MLP neurons of a small language model. Each row is named by its layer, matrix (gate and up: input weights) and neuron, and shows model dimensions 330-425. Each number is 128 + 24 x the weight over its row's rms, rounded and kept within 0 to 255. Numbers have three digits each. A neuron's up and down rows have the sign that makes its largest values positive.
A block is one neuron, or neurons of one layer that tend to fire together. Before each block is what it responds to, as a language model described it from the Wikipedia text at the highest values.

Description: Word "as". The word "as" in its many uses, mostly roles and capacities (served as, released as a single), plus "as well as" and "as a result".
L4.gate62:131133158093180188142115129126143134132134162138142118112120179116116125161126130069160106088122158172147154124103109119114170155120151114114095176077091121122120143119128108122137112102146155163117145142116123145123143120142131094148108124110164096095142124111153096094129088136152104165
L4.up62:103118110141136112110140099159139144123113092153138135167128137111138135135128100093089128120146116119125088158177174165121105108089128134111101173106138149117096137143159141118148121106102105131157136140118193117135150169108115118171120134115152102116127093126117124111149114135108149155
L4.gate80:134101124156117130163136143102116160112115136091122096144128121184127152100111087120128143147120093140136148092109132154106112138146145112106167103115128122118115119140162137109162203151142109120148115170125130091104155093120132112159130145086134127165119139142165133097130120135087168132
L4.up80:177115131139121115161161137132133127136123103107085110123124143121157125128121159140152153103145101103118121152119142158098123102134137079129109114094191182113106111162105098114128128170113125176137137119149101148132129127130164099110118121096108162116113114123115154167125145122192142162
L4.gate140:149138098150119168141112116132159152091102156118116149159142132085143151149151160134123118084097150086181159125097133112131116137087136102092141096117139133132130112125138111158110108101167142168143115134148105158159124161126116099173158168118151201101098107100155125134107123140087162137
L4.up140:157118069121144131131123169119173147119112117101143149120141179114110171124156144140130127087140137123087128107152135111112144130100137106160159099121099148152136147133131113145164114093176130113108134166137151135145135137125131092183149096092142109099102095129141140127088104111095120127
L4.gate1161:135159105138101137133155111153109140122155141120105113148112118122094126072146135162122189113111141192119106104112144104103146133085123123096142184125159125130153083139150136107105090112130145128161131116113181140134158093124125155142130166108126105124155121179109134105092131169122155114
L4.up1161:122154144127066136098095157148168099124131121134115112149143158109122142088106141116070116137117128088130137110140150085124132119175115113145160105164127140123087039103132107111099153119148139155087090078103134145112194146118095131166153179111121133136116131097123157104172131121150139127

Description: Given-name word endings. Second or later word pieces completing a person's first name, often in tables or lists of people, such as Il-ija, Sil-via, Iv-ana.
L4.gate199:069144139122110104144110127124118163089115101115112115117137138169134140086108090127133134142188156095119074123166133130107133145138170110142158139081135176140158162117141071059115126159142126135150156161156121102123140093136130128121124088109118138149118118124203122147152118156160113106
L4.up199:124126149117125126134124111110126116118077092122170153141129096139136122123116102110138126083105152140137130134086160142115166153148130099157127136120099124157162144104130100108138135170122104120121089158122091132144114108126145134094098153083143084125067174125210189133126126125078129168
L4.gate639:112125117180110133107132139159148145086120097123086145115120113092128101102092102117121127133107156129162080145143119137146130164120145124142087151101125174098137119182158100100140144160168143157098148128121107164150152126137152120163141164110115165122085134142175133083120115113089095109
L4.up639:112135132132112144105077124114152178120125154119157081156125144099111128137122057082159080124125117121197049167109133149136110155156116086150117145108106147101154135125134095137119179135134140154121120130112095149117169124119157142137120158127149149077091114133158125122187111127135135124
L4.gate704:153139118135106130108095081107168126134111134141154129144108120109081180102098132151149099096116132168142071119181152116105097144157123114135126134151109163164097094091155079115097162141144100129146097146084094135118130144119133080139129134171171120137111102100149148145158161113113146100
L4.up704:132097113133132160127114112134111129112127163137111115153141075097126166144113061164192130110120118165162117096146119158133106120122114119139125111121140109131094122139118117134093167107140157137120140150119119127113116100127134119113139131130135132155097147163139117096157105126115135130
L4.gate941:113142123146102102073116080098145131134113111132131075136168108111129106115066107149146103094159159119151138137111146116164156122161096093100120151126141139143146137110150160116119110124157148095101141142117118147108159135145118132159135142100058113142134118143116109081119092159101180116
L4.up941:143094137132116118080126103135107160143114165120141125148128072143100116122085094102183110130165131145156138102108164133166183161141145090162142154108150145139142155131147123135172099129135133131130096117140094117105169123142140112108107120129143130169125134098150106107150127118149106097

Description: Sports stats table separators. Separators and numbers inside sports statistics tables and career timelines, such as pipe cells after a zero, year ranges, and commas after full dates.
L2.gate581:109137137154126110118156166083089163114128111188148140123109147142167104116149132100124092122147119118099161134162072141151139176108126109120076200150126180154120171130143068095096125153100135134133174103155119123116157135153093148099104144121127123102129148121150111132152135135102145165
L2.up581:118143097094129127128121117078129150153117117096123124144161159102131121098158133095143142182115070113148144144170146096121154137132129134091121182116115111140120126137104143113120110120124146139124119149134122128125087109190147115144100114149078120141123172140133092100148059144149163115

Description: Foreign proper-name endings. Final or middle word-piece syllables of non-English personal, place and club names, often in lists or tables, e.g. Lah-ri, Kun-io, Alcoy-ano.
L2.gate986:120159162116131166113126106102159174152120114162157135097151115096100110114093109110120103092144132109176133123143176137151132190111090125125131141103131128133150109147096126116137099146141131105127073093154089117120138109113148158131153140084134162113079161181138111098144122123128130126
L2.up986:140164145098158096144099129106100178098104108135119093124157118095140101121097126135155118137112124122148159123130130140137179140117120139115154113169098148138169184094112136120101123117121124124136113112154073162114146125164136113117144129120106135105078143165094133108145094125131154155

Description: Decimal digits and table headers. The digit right after a decimal point in measurements, money and stats (376.8, 4.5 million, 79.2 m), plus column headers in wiki tables (Attendance, Score, Team).
L3.gate79:135155095158148072112131158117120134159136144129140086127097147125110138128135106094174161157137116080126150145138099112140143131109096132120119120136127154131151152102108155127149102109119098098141122124145135124126185099121103097136144163127145118148162132121095172179142137114151123140
L3.up79:123147104102122105137120146134178137094118131109106095151153092129122149129118173153134146095126122118130144065074098119119176120108111141101169103147154120086149110138109128089156137128163152125146125104109136130126160118165102089138144172142129096103114124100173094119122090139140140120
L3.gate133:115091092146130157138117136137107166098088088128131104147093145129135132124162137108102117132140111125128144158141157117133163100104117145143132140149129153132126142140111107157140154151122132140161121134185160145095121133132120120129146147158125132107141186166125141156124138154107117097
L3.up133:095097149089140112160141130111109117112125133152163111121108133134113085108153096114123134134125115150125121111105119148125115137187148141155122179074147154120105117129094134148157127150148117116092129084125159132061127131141159155109080140133143075117112169132106126134142113092139074123
L3.gate391:131183118079125087174149175137123142097117107170141131151126147142106095139156172117169126097104145137146192136105116112085103142092109139121138096113131137148168129132171085168155085130152139111118116145123146137175136150136083094131159128128144077147107106141118114146131161151151150116
L3.up391:079098120135144103084163165121147148117081126118148118096141135092135140126167127108062123109110134084165166158108097134107124088109118081113127137102143139129127114139173154125098181113128152114153137094119141119078074122126093145176155145118141102141113130123097153121131151143147166129
L3.gate784:135166077147135108114158140135052145109127144107098107143110107164140158132163112138125116153110088117142122128108135163138112119131072139131167180159143107137099111153082126125137143119142127120134129141076138114124100101133078095152125106118158141107154148121117155120128109051115155088
L3.up784:111109131145147144116112111168136110132115106130156125121168084079113151113134135104163096129152110185056117098123147137112134136114100084157150172168093080135129126143138106115136137095148130153151162082111157101159158115182141110125090175146138141149119140094110116146111110117117177129

Description: Mid-word subword pieces. Interior subword fragments inside longer, often foreign proper names or rare words, as in Tim-o, Mits-uk-oshi, Petrop-av-lovsk, Aff-ord-able.
L3.gate61:180160097142134116092135137139115106168140121150104146134125078109106163100112089121124142133109106130103112146128116113081154147165099103125089147107116172125157110134139106097113134150180120150167128150125098129189107140148141141111106121134120177149104149139114137134123144151084165117
L3.up61:142120106105113118129113125153136149148118150185102118116169116065115109076147098122142132113151119134132149138119142108091142129134129121112100116126154113140137136149117169129120141149150103085143155163156136120102135139115134136106154110134146077128118150116108142108146133118127126106
L3.gate842:150142147099111094166117126120124175113125114166130150113146106131154151117082112131103153094120117135145124152118153112158150136139069121108124129103123102139151115110116129122103090162131075091116132167135163171144145114103154122098136111137115139166089171131110119111120121167111132143
L3.up842:133149153126126126174120154137108152130149107105188165110176126104111156160167106163111114136146132128173094174100148123120152117110125126108111101122143096187110139148120152125080157141123126111118098116108141125131133109123156123107138110121138092100128111126139123127123131133036116147
L3.gate1048:133170174126151121126101091126141138121175130154116135130173125138134079083107104128131196124115089125103119116146135143124148141146128117136138148086133131089149166161125163102121130124119110102150117157152120110143132103171086094119134096123148156118128173129106118137134121169123123103
L3.up1048:154109121117127127114121120189169139126131134128121126130126152093138142146166106104107130181123192105129158146093095097097161107115123120179156116147106143132119111107124152124106142130141116136103088121152134169118117102105122111133171106131168114148131139123129140134101112084160097153
L3.gate1163:111111133120153111094113151162146171157054103158142080094151112117132147104146140134090132159132114140143101161101100119077143127141110161129169183149079143108123120122145120094160106156149121154112153125082122095158112097104096141111078134158121143101154159167135127103150079143138135117
L3.up1163:158138109098167122117095120130166166114111114136136129118199124105161140122122116152163128118176125129140137148141141152158167143103097146177130137126093144129102111162134137149113075107141132129123096124127106133079127158118136142112134116135162104095106116151132146092149114122165131106

Description: Proper-name continuation pieces. Second or later pieces of multi-token proper names, mostly places: inner word pieces (Pukkelpop, Petropavlovsk, Lubuk) or the word after a place (Gulf of, Cape Town, Nevada,).
L3.gate219:081101124120129134123143100134113133131119100108124098076135121141155128141148103101143122187063097128115134144177084128124156086106158150138091099158085147109110113111088146071133095093107130137149132091128150090123150114087108146137118150144135153115113072104127139137142162162129143165
L3.up219:140143173132132145151150099102132107105141136133101156058129159156150128136119120161152129109126153134119135141102124134105123112061139189119103139152097129119103150116094152118139111062146129131148125088103161100125127100090157108126146130167079163100123128123116169129169105097104140144
L3.gate331:120138142123135101142137167140146106119142110158136107114133153102112119109129116156093160086122125142134112154139126155111091098180104154138064146107104127089135153165149148094121103143143122127155155113106120168106123126121105126133133123143158125106128076169096135113123151152121134171
L3.up331:083140078100077107133109155163150146134152145137122125138128158143124122128098167123127109109153118165108130128137156145098126098162119121191132117161133119133103167143122123113107095137152142112108153153132122156106135157112138154152127115096156120081091106110132150119121109139094100114
L3.gate578:147085142160091124150092177150128129117089133105135126119085169086145053056114162122157121120144104149135164117091107127144104126120101111140113131123144155177090115075092143130125079134117162124136124112136105138138150121141166089092127102109125137125142116118127119121161106146137118148
L3.up578:128138135134143141102154157101152122151129181141108146114166165136123117159133167137161089129164123094164131116126073150105165145115136152155091114145116083107135107112095104133096118137113143142134143093088139103087122141129133153125141116120099078095129080120131157140143119138123139156
L3.gate648:139160093092171091146159099120115108087140143139133138124132150139116093141110118084115092108101110157140169077095135082142075120114079141065106102103103099179141133114134117162062097134119093116141110115151144128147133101138109127138134127109125137177109061130091157140141116124142111140
L3.up648:087126141102126140069122141134149134153145173115115166126158136107150126126145162145151118139098150111145117166117134143117152065107147127133094169146140122152131105141094103129100123102149133144147132116084153091126131124114110111184140139131128126132106078111130131123163140137130097152

Description: Mid-word name fragments. Word-piece tokens in the middle of rare names and words, often after Sp- or capital starts, as in Sp|ons|oring, Sk|ul|me, Mao Z|ed|ong.
L3.gate52:141127083131162091114120137156134135125135119123133094155141143136105092091105120131102155135127106132102132116153160161132126123137120122120159111124152155179128156098101106186107108160127114134084161126126163107132098078171157124124142169104139117139156144132156120079086133130101126129
L3.up52:105146138148107132117083151151143163067069081113155147148136132146140100149150122103118097152132148145122105119104127153143128162143132140113104133125142126143133143158140116104111152141176117116101145107144144165110098156143143140159136104132130103138128139141123137134108112106122148105
L3.gate151:110115122099137092144134111111135129127130123120120094105156118128153082112128117114159118103112096148142129142126135126109109198152127118107088139134116148154087154134094147102124106152155115139128138174137127140133132116144108160119123103137138113148109099137107109138133136142103109157
L3.up151:139119105118129136112116105077120121083149131140147124113165151129122081126101087141105120146130129134114119143214122158118114138142147143118113150118110143137117151160094108147146086164157145100090138134157151131175124149144143104106148110148084161127131101141130110130135107124117126143
L3.gate482:074100126148170136168193135125098114111144142072135161151117141129129123102137121182153146103175145105126154111149118157110111092113120122148129161092105109124084143152099108151072112116177115133116125105160138181122074114165130143137179134141140136113131102116126086164107138135150147131
L3.up482:150172108111160110148121154129137117178113140117107153112142124101171100102117134117132133099127084127096120163131138141104108110147078134175110138102132096142106136137080106180149090099107141142107127156181171127088120170146173114139120122114109111130138140068124133120123120137118185145
L3.gate1134:148122075139096177123140106162189114158162126090096122134146130087110132137146114132133167119148107102125174171103149104132125108157118112100118110123111133147155146112096116102123115194125138111138118184153133144188132087129145127145092120172147158123110127167137111114134130122074161101
L3.up1134:073135149124135140099103130133119132110153105079133138143148160159114082111109119133090121124133164137106127146122121106149118143117141113112146131165085135163150097141146126123087137111156143120108109125106131148135077129181150153083121117087141092105164118148173163102099094053110085096

Description: Digits after a separator. Number tokens that complete a figure right after a decimal point, hyphen or comma, as in 65.18 in vote tables, 7.13 m, pages 7-16; also month names in dates.
L2.gate776:115165148173146132117145168154084119109127125110164096169102154152110160149125100116121117118139138070165126114122128114123145113096126134117152065164153133127123119111133111158133106102119143122130090132090149156123112097142114131176159124107102108179060145139134167152151139138127178095
L2.up776:152115110135100117107147181186157070129117142151122151155126155147132134165072145102119118104130143128183157118099138126111131159121087137112132092178141123139156115107139114147102119114122112137086095166115162141146128106120112137141146094124131094141115125161091162101183151146156131107

Description: Mid-name code fragments. Short fragments inside acronyms, model codes, chemical or math subscripts and currency amounts, such as OJSC, EWS-G1, Volvo B5LH, H₂O, £122,000.
L2.gate746:145145135114148096126104092103124098101099132147151149117176165104134114151073143094162115113100136166130119108099117158110114117127141127127159102155123123200141161109086101157135135085142119107122115148114122092094131083182103149123138126141077115163079127136134156132167090160119140145
L2.up746:134110111161129116087124122113170108136095155106132197108165172124114111141108102128094114099132146110083210173167118165124122143120126123118160172132096125111171088126111126091116139141141098112117155104143115132125114127137121165116126171094135138126142114127102160140151159129137116171

Description: Designation code endings. Final letter, digit or hyphen piece of acronyms, model codes and numbered names, e.g. the 1 in TF1, the 4 in F-4, the 10 in I-10, the EX in PEMEX.
L4.gate264:086086178115100103103105128124129125152112160105151169125166135129112119165148129107110128112106115153141138134163114129128094147101108121120145149134128100145136129110109131113083110111093116148144112117134114163120118149147083112114117089122122093131144130153168173110127114120123142160
L4.up264:117110178086110091100153156112113149137115128166156119128122108157149134106152172133113102112130145137140099138167106092100111139119093168102119158110106103141105130111141152143102114151125092121090132079141127176131148139148151134127133090076065149138169123147124174173130138078136145138
L4.gate325:123144153154139084153089164110174172100118162123175142131140093078094123104153117089142160109134144155101136138125102109127128130128150143096099143155127125138126128103116105123104140174105126121154121131151104118081108165121180091148083114130145135121154128130126140121154142120149103141
L4.up325:126133137114148127132170114132160096140164158132147104129139096106135152165120096137129100112080116145091149106107112124092120101113177117133127123130099100168120117153117135157169124119134141123136126110112142181128122118163113106128143113163152177117160128156133132169126132142080134112
L4.gate732:103140171186118103128156127095109131130165134144148155126171129140163113158158094166146132116087133138124063152107135110086095100104151141142145113137111095160128156108147120160146083083063103153099099131107111161141114112114134108098107118134099152103140139147114155138118125149137078138
L4.up732:097128106124068083136137094116136161113139147141126173158124114154108119115125097152126151118131129146127115139135121119165142122157128126068121105126124122131092101147172125112098120109091099094130150119142135116137147131142159159081134121079143112147140141152084120133147145124088100104
L4.gate1057:143176116144105141132112134118096121099130109130149119115096138127126088158167127114134126125075135166105105153119160094170143168120105129086112149166128137183165143138160138103120115157093106132161116164164110165116144124088115107113187092150111133108132147162100182139137114128148116183
L4.up1057:134122159176123129160111103109159107101172126161088137122161094158091100122122103115156149173133136182146147123131106145119108138129137133101133131121143127141173150136153114167121129127103111122123134166136117094128115099103137134148108152131122169150123099112084156139081140126118125140

Description: Clause-linking words after commas. Connectives that open a new clause or phrase right after a comma or period, such as as, since, while, with, but, However.
L3.gate285:144141163118174143135155170104132090132112126108106124139150129133141151132127098164101111132117138152090149111127121172091123103126123165142202143100064136168161113155164167137116133137103106114088146114092152144114114113091073120139198113103141096109158121119149132088171101124135114141
L3.up285:152147095155129138127109165086141125111091134099088128125144154123095140121145154136069122132154120051155086115121128098168120074087107127114096118117135129147061152125172119116123127148150162108144144121150122176070102099126133104113119115180141126121152116128167163100088123090135148120
L3.gate1010:138148125120118139081102106151146134130117125128143100111136137100157143164142111134144164121143138108099095150161125142158172123144076094124162094138101133174179124168149158087141138100144113115110100119100121117109153131151096109122129141122097106139137139114137121114154102111087130153
L3.up1010:163106157144155111148117104115183094119085131161146202133146173138091199134112116117101107144148100104120156136075122155108096160120129128114150129170120111146114141159141125143130089109114106104132095106148157124114127150160108144142119146129170182119144089147140179123105128111113145128
L3.gate1128:161106187101139104142126123119121085148153104153117154143107120143089147120134101157112144111130108118121127087151067081151183134106104108193121130101146116131201121184120106107116169119129115140114151087176125129116125087115148104146125122114152100138139102077131137132138165149093121108
L3.up1128:187127124131134113133163151118121115142144128135130132106157114142135124121139123144154151109162101135085134115157155117154124085104096116137103137067096163187117093149115173137139154113097141149138160101124144135108141117169125123155124108153157128161158125100125144106115130108120106142
L3.gate1146:114146125116118147137117120123139113132140143126095159143193111171140067137127122114119162155110140163143127086115092150150146116121084079117121160174134133191181127136108167145106136127139149174164099135111109138115164153143119143102164117137099126106119134132091091118183121079147087150
L3.up1146:104117181137129136135092089115105135125112198110081137107178192122130107092113133144129115114130114195123126155096088139151110120107197123119127126101123118154146084157132138166121142119115150127165148064156123140105087106155117096175150122115171128122146116100111147108129104102128078117

Description: Conjunction after list comma. Conjunctions right after a comma that close or extend a list or clause, mostly the final "and" of a series (", and Blastomonas"), also ", while", ", but", ", with".
L2.gate791:107173107114130117146137150094082122120085146091152141119147114168151141141140099118105160069141098126107141122109157128126136089115137131086163146133129131116181164094117162169158103129106082110132128116131113124146182151131114114091137151165110160124149131117114108122159115088113180148
L2.up791:134160169121120144141125097085136124143114135110125095116148193125128133138122121162121122119133110165169144140115150154172121136170149100128129156102104137143140125091125141147145156114155143091130109159105161158133108098134127116114098148116122160151121145108135137150169117149145105121

Description: Mid-acronym capital letters. Single capital letters or word pieces completing acronyms and proper names, often in tables and credit lists, such as KSL(I), CS(I), HipHop(D)X.
L2.gate685:160142114091162107133173180098086176133144172149129131115125133098125089161109125144124138135123144146153145128144136083105135188124116131115132122149105150154141145121131126131115124131116127162156119141149097095163075115124178128140200105131113163151135160105112115117095134133111106127
L2.up685:170125143109151155149123110176113114152079142150135121125154167119133170155115079088119158084132117209110126143159136072132123182128106132110164130117138118183160145108100113128132132148130093102120126180176143087127117130177135095093122123131140164169112174135116126136097104162143125155

Description: Name pieces and list separators. Mid-word pieces of unusual proper names (Ar|évalo, Carv|aj|al, Mao Z|ed|ong) and separators inside tables or lists (" |", ")", " and" joining items).
L3.gate415:132084122171120160113161105125140128150126138111082144123137144151152123126138157118124138144123103097104093143133148125132103122079108115116136084107114098133110126150107151141152122106130098124163150131137125121126109115093100153063067115100124145114134123090109137147102164137105097101
L3.up415:092146134088121155156107091112133101122162145129128089114137115106127104141136123131135107151104146145141121122131105181118154110110181129085145113166177126107145134098106130117154138106126102125143150138144131173151111169121136133138129158118122143100126126152107129128116152138148101172
L3.gate669:097154130102079106147132129134157146135095135089093107102134134092115140102115169104112130174103128153101127137098103151131093122087107124140140130128105119145162129090130167158158140109092130112154168087176179112109140115139152141127100095128126104168149050136087124123134100154159132118
L3.up669:117142131131156059116130162116109140122171131088126163126133154123143135148147155177137109107101133115156178104117101131156137066151124111107101150123134074106148119097110135149102129090135165138120155119077143131125135136126125129177156108105134129128131113111152121155148142155170133160
L3.gate732:127152116139130145140127121101130099121146091079156122110151103104136110119142109127139130103081144164154148084134125174127115145144105104101129164146133148145097151138128125142130124121076102112136144156134134192141129145122132116143100153143125130162125125124119125132081151161144118153
L3.up732:093102142126126134130156137137139124162146109143135111084101129101203132105132108086148089139112110149087115119073129148139115102136143112158099130126141092128153104110105139108093150131137098089155162099139183148111131123129119130113108123112147109082130076144129105179129119162110129161
L3.gate1148:107119113126110115090125168123120185120090095110138124112136154065150139128160129114089140129142116130154150168104118105168155064125117114112112139156091114127134087133127102157093093139082146096123111152117111150148123119103120165150091132114177129137111137124096094144127124174120125096
L3.up1148:104145110117135122141085152104131166130130131080057089127146155109148118128153127147138145106106111141129119117094099119162168085120122148139141178137114092165114108123141154136108068087139129134153158071100178147107122144138118128125120095155124081138153101129117109144130105139166125154

Description: Early pieces of rare names. Word pieces just after the first letter of uncommon, often Slavic or foreign names and abbreviations in tables and lists (P-č-injski, Pr-z-emysław, B-n); also table separators.
L4.gate272:134160144127110124116145096152161123142136137117153128108125132101132126151127124109101152090128128150114112135137106121089128094141043070107068163103088072116116106156138137117167139117154121128101149124113091152119201120085151129120143153154127102129106076137137167131157131111139149153
L4.up272:112137106113101132073158131144124142148170112110128143147108129123158106128105136123151129139133130136109123171149136114129128153092126075176170141152154146122086133164077071148103105171117138115097067098115108120122138136151138141113137136099127112158107149170147113104141126139123124110
L4.gate500:118120174111177095084098160103173149126149120122130148137128153130124117152159141112149124121149137113103171131086110102129126117161108112150125178137105092170116113141120142120116116102150117086089119129082115133099126140133136135135153132118115086118127169139146099123110133080109144147
L4.up500:109103106108156105143118131099145120114089113146124127134139120124105091120070090121115115145147116152132179186131147162118126138149141090157124097137105121164157148109165127125094137162152108142165110135105128146132133120093147158111133119113132155172104160166102108139126154152091141123
L4.gate669:120126122163112152099099134102160148121139109131086152133091195132120107106121107133156143130123147119144129132101117146154118136111172073110131110145106138118102106145142099059134144112161075108109118134131109124106083149123153135147143141097152104149133143150147133124115108106133088092
L4.up669:150101166112148108116149148109181116129072119133161114106115083148163121095079146114113141131144108136128122129104127143134120122116133116136140144107130135174116148158134104112099101120155136147101072087098106203085129159136115124103099136131106109118129120145095095101114124131146172165
L4.gate1164:073123104098101134101142150131165130140101137133132154132173159087170117127192134096128124116139121071088131117167128139152125109106131094118113119116101153160139143115133119146115128086089126131127110134113091145127123153118141156072132131081144076134088153163145118158099132149088137122
L4.up1164:070108157125086088124139096123118109105121100145171127119113141111135157118123139129118095167096153157127156111134131130094143143122123106123169093116107110145148125124140131107100116106153165141142110111136131107140113181134161156145136174140119119092106156146143145109107128079104107176

Description: Title-to-organization preposition. The preposition, mostly "of" and sometimes "from", "as" or "by", linking a title or institution to its organization, e.g. Director of, University of, Secretary of.
L4.gate349:102127138112149112116163099135110118100129133108118149116158134130138136145122131180097142094113136117114150129139131100166227100130122079128118119098120098107127159126123134117102153103152146141111156117148071130122097146145162151120120145108105166137141089144145138086150144122116126187
L4.up349:083142114137085132136142143122103160138099163123138109146143089122162173136171047114089114145142133122109136109176078121093106129120121129085129132143100140116145108173136152158093101150128109124148122110136133127110088167112160130106102073165140141177136157159203137088108129155122094167
L4.gate485:128124124112109129151158113147132139120096168111148125151117147100122087165134150127132118162134128135098105140115103136115131125107126120173145130101119116131135106141102102173100147122183176098109100159141134142133104151148140130125148128120121135137131095105117117116123157128146119132
L4.up485:140164105131112160141131103133110116118114137099134159164146158103127136133107125102123110121105121082148127136116145100114111104127110096079170108113134092154174109110102096203108083142138118138106122124151125126123063163125162155109082146152146102155152109128125128165165145112155094131
L4.gate509:107151155145121142116136165124082161135121136136146107138139101170140106172140101129116065113148087132150074128129107118141142128142104147171141113105120124107105115121118149144168145117164105110110182085159094131119136127122135138127107150131171137148108157079161138074118113132094120110
L4.up509:163135120141094135142129090120152132145117115095133145134174101105086136183146121149165125142159142129132146106110134132100071131098121129124110110119172141158210119155122185115106163141136155142132104105102131139122114145146082129111168107124131134087162143097162178156093106132148079158
L4.gate1162:143150152157112143107136100136144130119133124097106122094123125127112156133131145134122120129173114119169096089185152143130150111176132154106128108149119086160139151113159133161122171105127153121139109165150084115128088177089114162131106141129165165115112125136103137113112144127104120137
L4.up1162:151156096179078132117148108126142119136159107114141087107075105153112123116141152115121141104133132165108122133116125132115108178104138111167109124140070134106092090146096119141146131112100146122122131126068107122122136148158177102151112134139119150201177112150164126150091167082139134127

Description: Post-zero separators; after-article words. Table separators or punctuation right after a 0 in sports stats tables (0 |, 0;, 0.), plus the word after "a/an" in prose: "a number of", "an American", "a Serbian".
L3.gate244:147093131152144137099151143154108090139136145093136109125113134164201139132133138076157139146086095123110148115105140099110148122108151112152138105117107100142117165096130146130134109103079122158116140115143142105126125121116088141120107114125167111140118093124091136167122124145126106112
L3.up244:115109130114118141140162143139141059110194104158129138132132137129114108170155142140083130140135123085143164082135106141168115101112094105134148126118143127128113132146141071144121134120147104095140128091116131129125130130111101126157197108142141113133103119136089093106155152138142177123
L3.gate466:164125109124137157134136147157116108158109129179179134143122095096135113125162096105128136147113108131106160128125135126093116112117092088168118114099148126169159113133112079132168069168151129138106132102152134120157126102098112131132113113125135105188135125133098118106146100141156146158
L3.up466:138140122152125113148150154090175089129124108138126120171118122044126129146168158121093084124121104118123145132108139152137099126124123152133110123137126149128105093153140100147093144126133124118135112142116131153118114116166109133124154094091123114172105059102159138193145156127119107103
L3.gate619:095127078168099140117098163142126147121153142109127102131128190082124129131176110133125089179107126122119085135148132100143112125154145095119147136134141140155106096114206132151134123091144199144128124123130110149089147175125127168112126081133134123117121134146141114198157111097144091127
L3.up619:101124124144147133107135136197121131136142069190139141112085104123101132132094130105112140126096156104134115169101135141101161114127112127127133095140128079133139137112161122197104113112070110072115110125137164125159129126137114119133120127147095149137132143146127112128125139185114130114
L3.gate820:116135117108145050121125151112103150118082102088136161143113070086127158131190129125079104137141112114068086098146161130115111122141084066120150140087112115134134107122106118149117155123155109119118139095117087141113118103164130148106148111154171102159102116129126134138126061126147154136
L3.up820:121163119091119131125151163148131094137120134139115152151133130112082128134136128129089096107152107112142129131101102119123127155146111095115115126132127123114137148124113138108199103135109105094147120152152112117121189087107136133109094159124143103189086125110122105169122127117169109140

Description: Decimal fraction digits. Digits right after a decimal point or comma in numbers, e.g. the 5 in $300.5 million, 33.9%, .634 win percentages in tables.
L4.gate122:087146132088105136103120098173127134125140134083093127132081130118110109128114175105121145087157094117187186108130130130172123136123094099125107139194148150133146138088170160141115133119119148125137136087140141145135129161143146123130135146146127136132120169143142123138171110100128130109
L4.up122:163162088143115074124147112094114122113091144129122157138168134102129169141127107159126115158135130181134113100137088115096163156141139105118124107161119192098142135099147122115105173151145123101132136169114117076116140125166123085163132126127165098136116124126117150100094101170152143128
L4.gate275:142187096095109105102134109178139108155133138107083178102111077172136133157125131115147159075124096111135130083118153134114115096095128123147138135200086127102131144148124145139127100121112131106126127122129162087126161111122100151112171159119111160104139140169121146152128147117098072111
L4.up275:113128112110096143168102177129150168132147100147093167121150137134156152139142146171108135140162101137102122122110163136124140117099164137094133126154120138122144142113145138103162158079117143146157135120118159138108142113131113173101173171133132137129120082129129139166119145144157152109
L4.gate479:087134159127150103068119124149153122109138132128118132126111142111129133137176124117129109142165159136139099110112203110149209124144110089133122115154162105138130139108151164151131128114138159113112108112110141107134122122145127139163127130105133112131092148124103142158164132136124126110
L4.up479:115126157130123117133142150086099128127163121139116103150123155101112132143132165129137096118147155145155118094118102123173105140123125129123167146153183115135134114130155140123104136113118124126139135131116119110113150089163094133153170121109123129145124087108087141125171145108142126129
L4.gate747:118147116139126083094140153095131152124155139149147130130146112103114154114142097145129140126161102174107155074102134129163176109110131086129167151132143115076111162133120144121118136123127133128094113081141189087137190130131125067175177137110135064142101105106144163096100121132163120129
L4.up747:089121083140078140120125135144131154120083117133076146163155157098117104102139133145083133113145117101148128124138147086140088148109118118127114101160130143139091131108126091126138144167149113143103142137149132149157125110118129111150096153123147142108102162136127164078146113115138081129

Description: Range and list connectors. Connectors like and, to, & linking two items, strongest between numbers or dates in ranges (from 18 to 21, between 5 and 12, 2008 and 2009); also name lists.
L2.gate849:085119083112102158153133079114103139096135130097110139124147093195150114107115075161134143130119115148147064099061086128163129100142148127145123193128155138108130113108146131110095149145098118169168137122115098128173153156129168134125137118138103151108119125109159097157136148130133111113
L2.up849:134139104088132114125094092125119123119131159155122072136130167152112105128171112110122117149067138155151133124132101111154113161118146067105133126131160097117118111099144167120112116102165118148111148156121090122119158127137154127128131108120113158126120116121127115142126100100140087127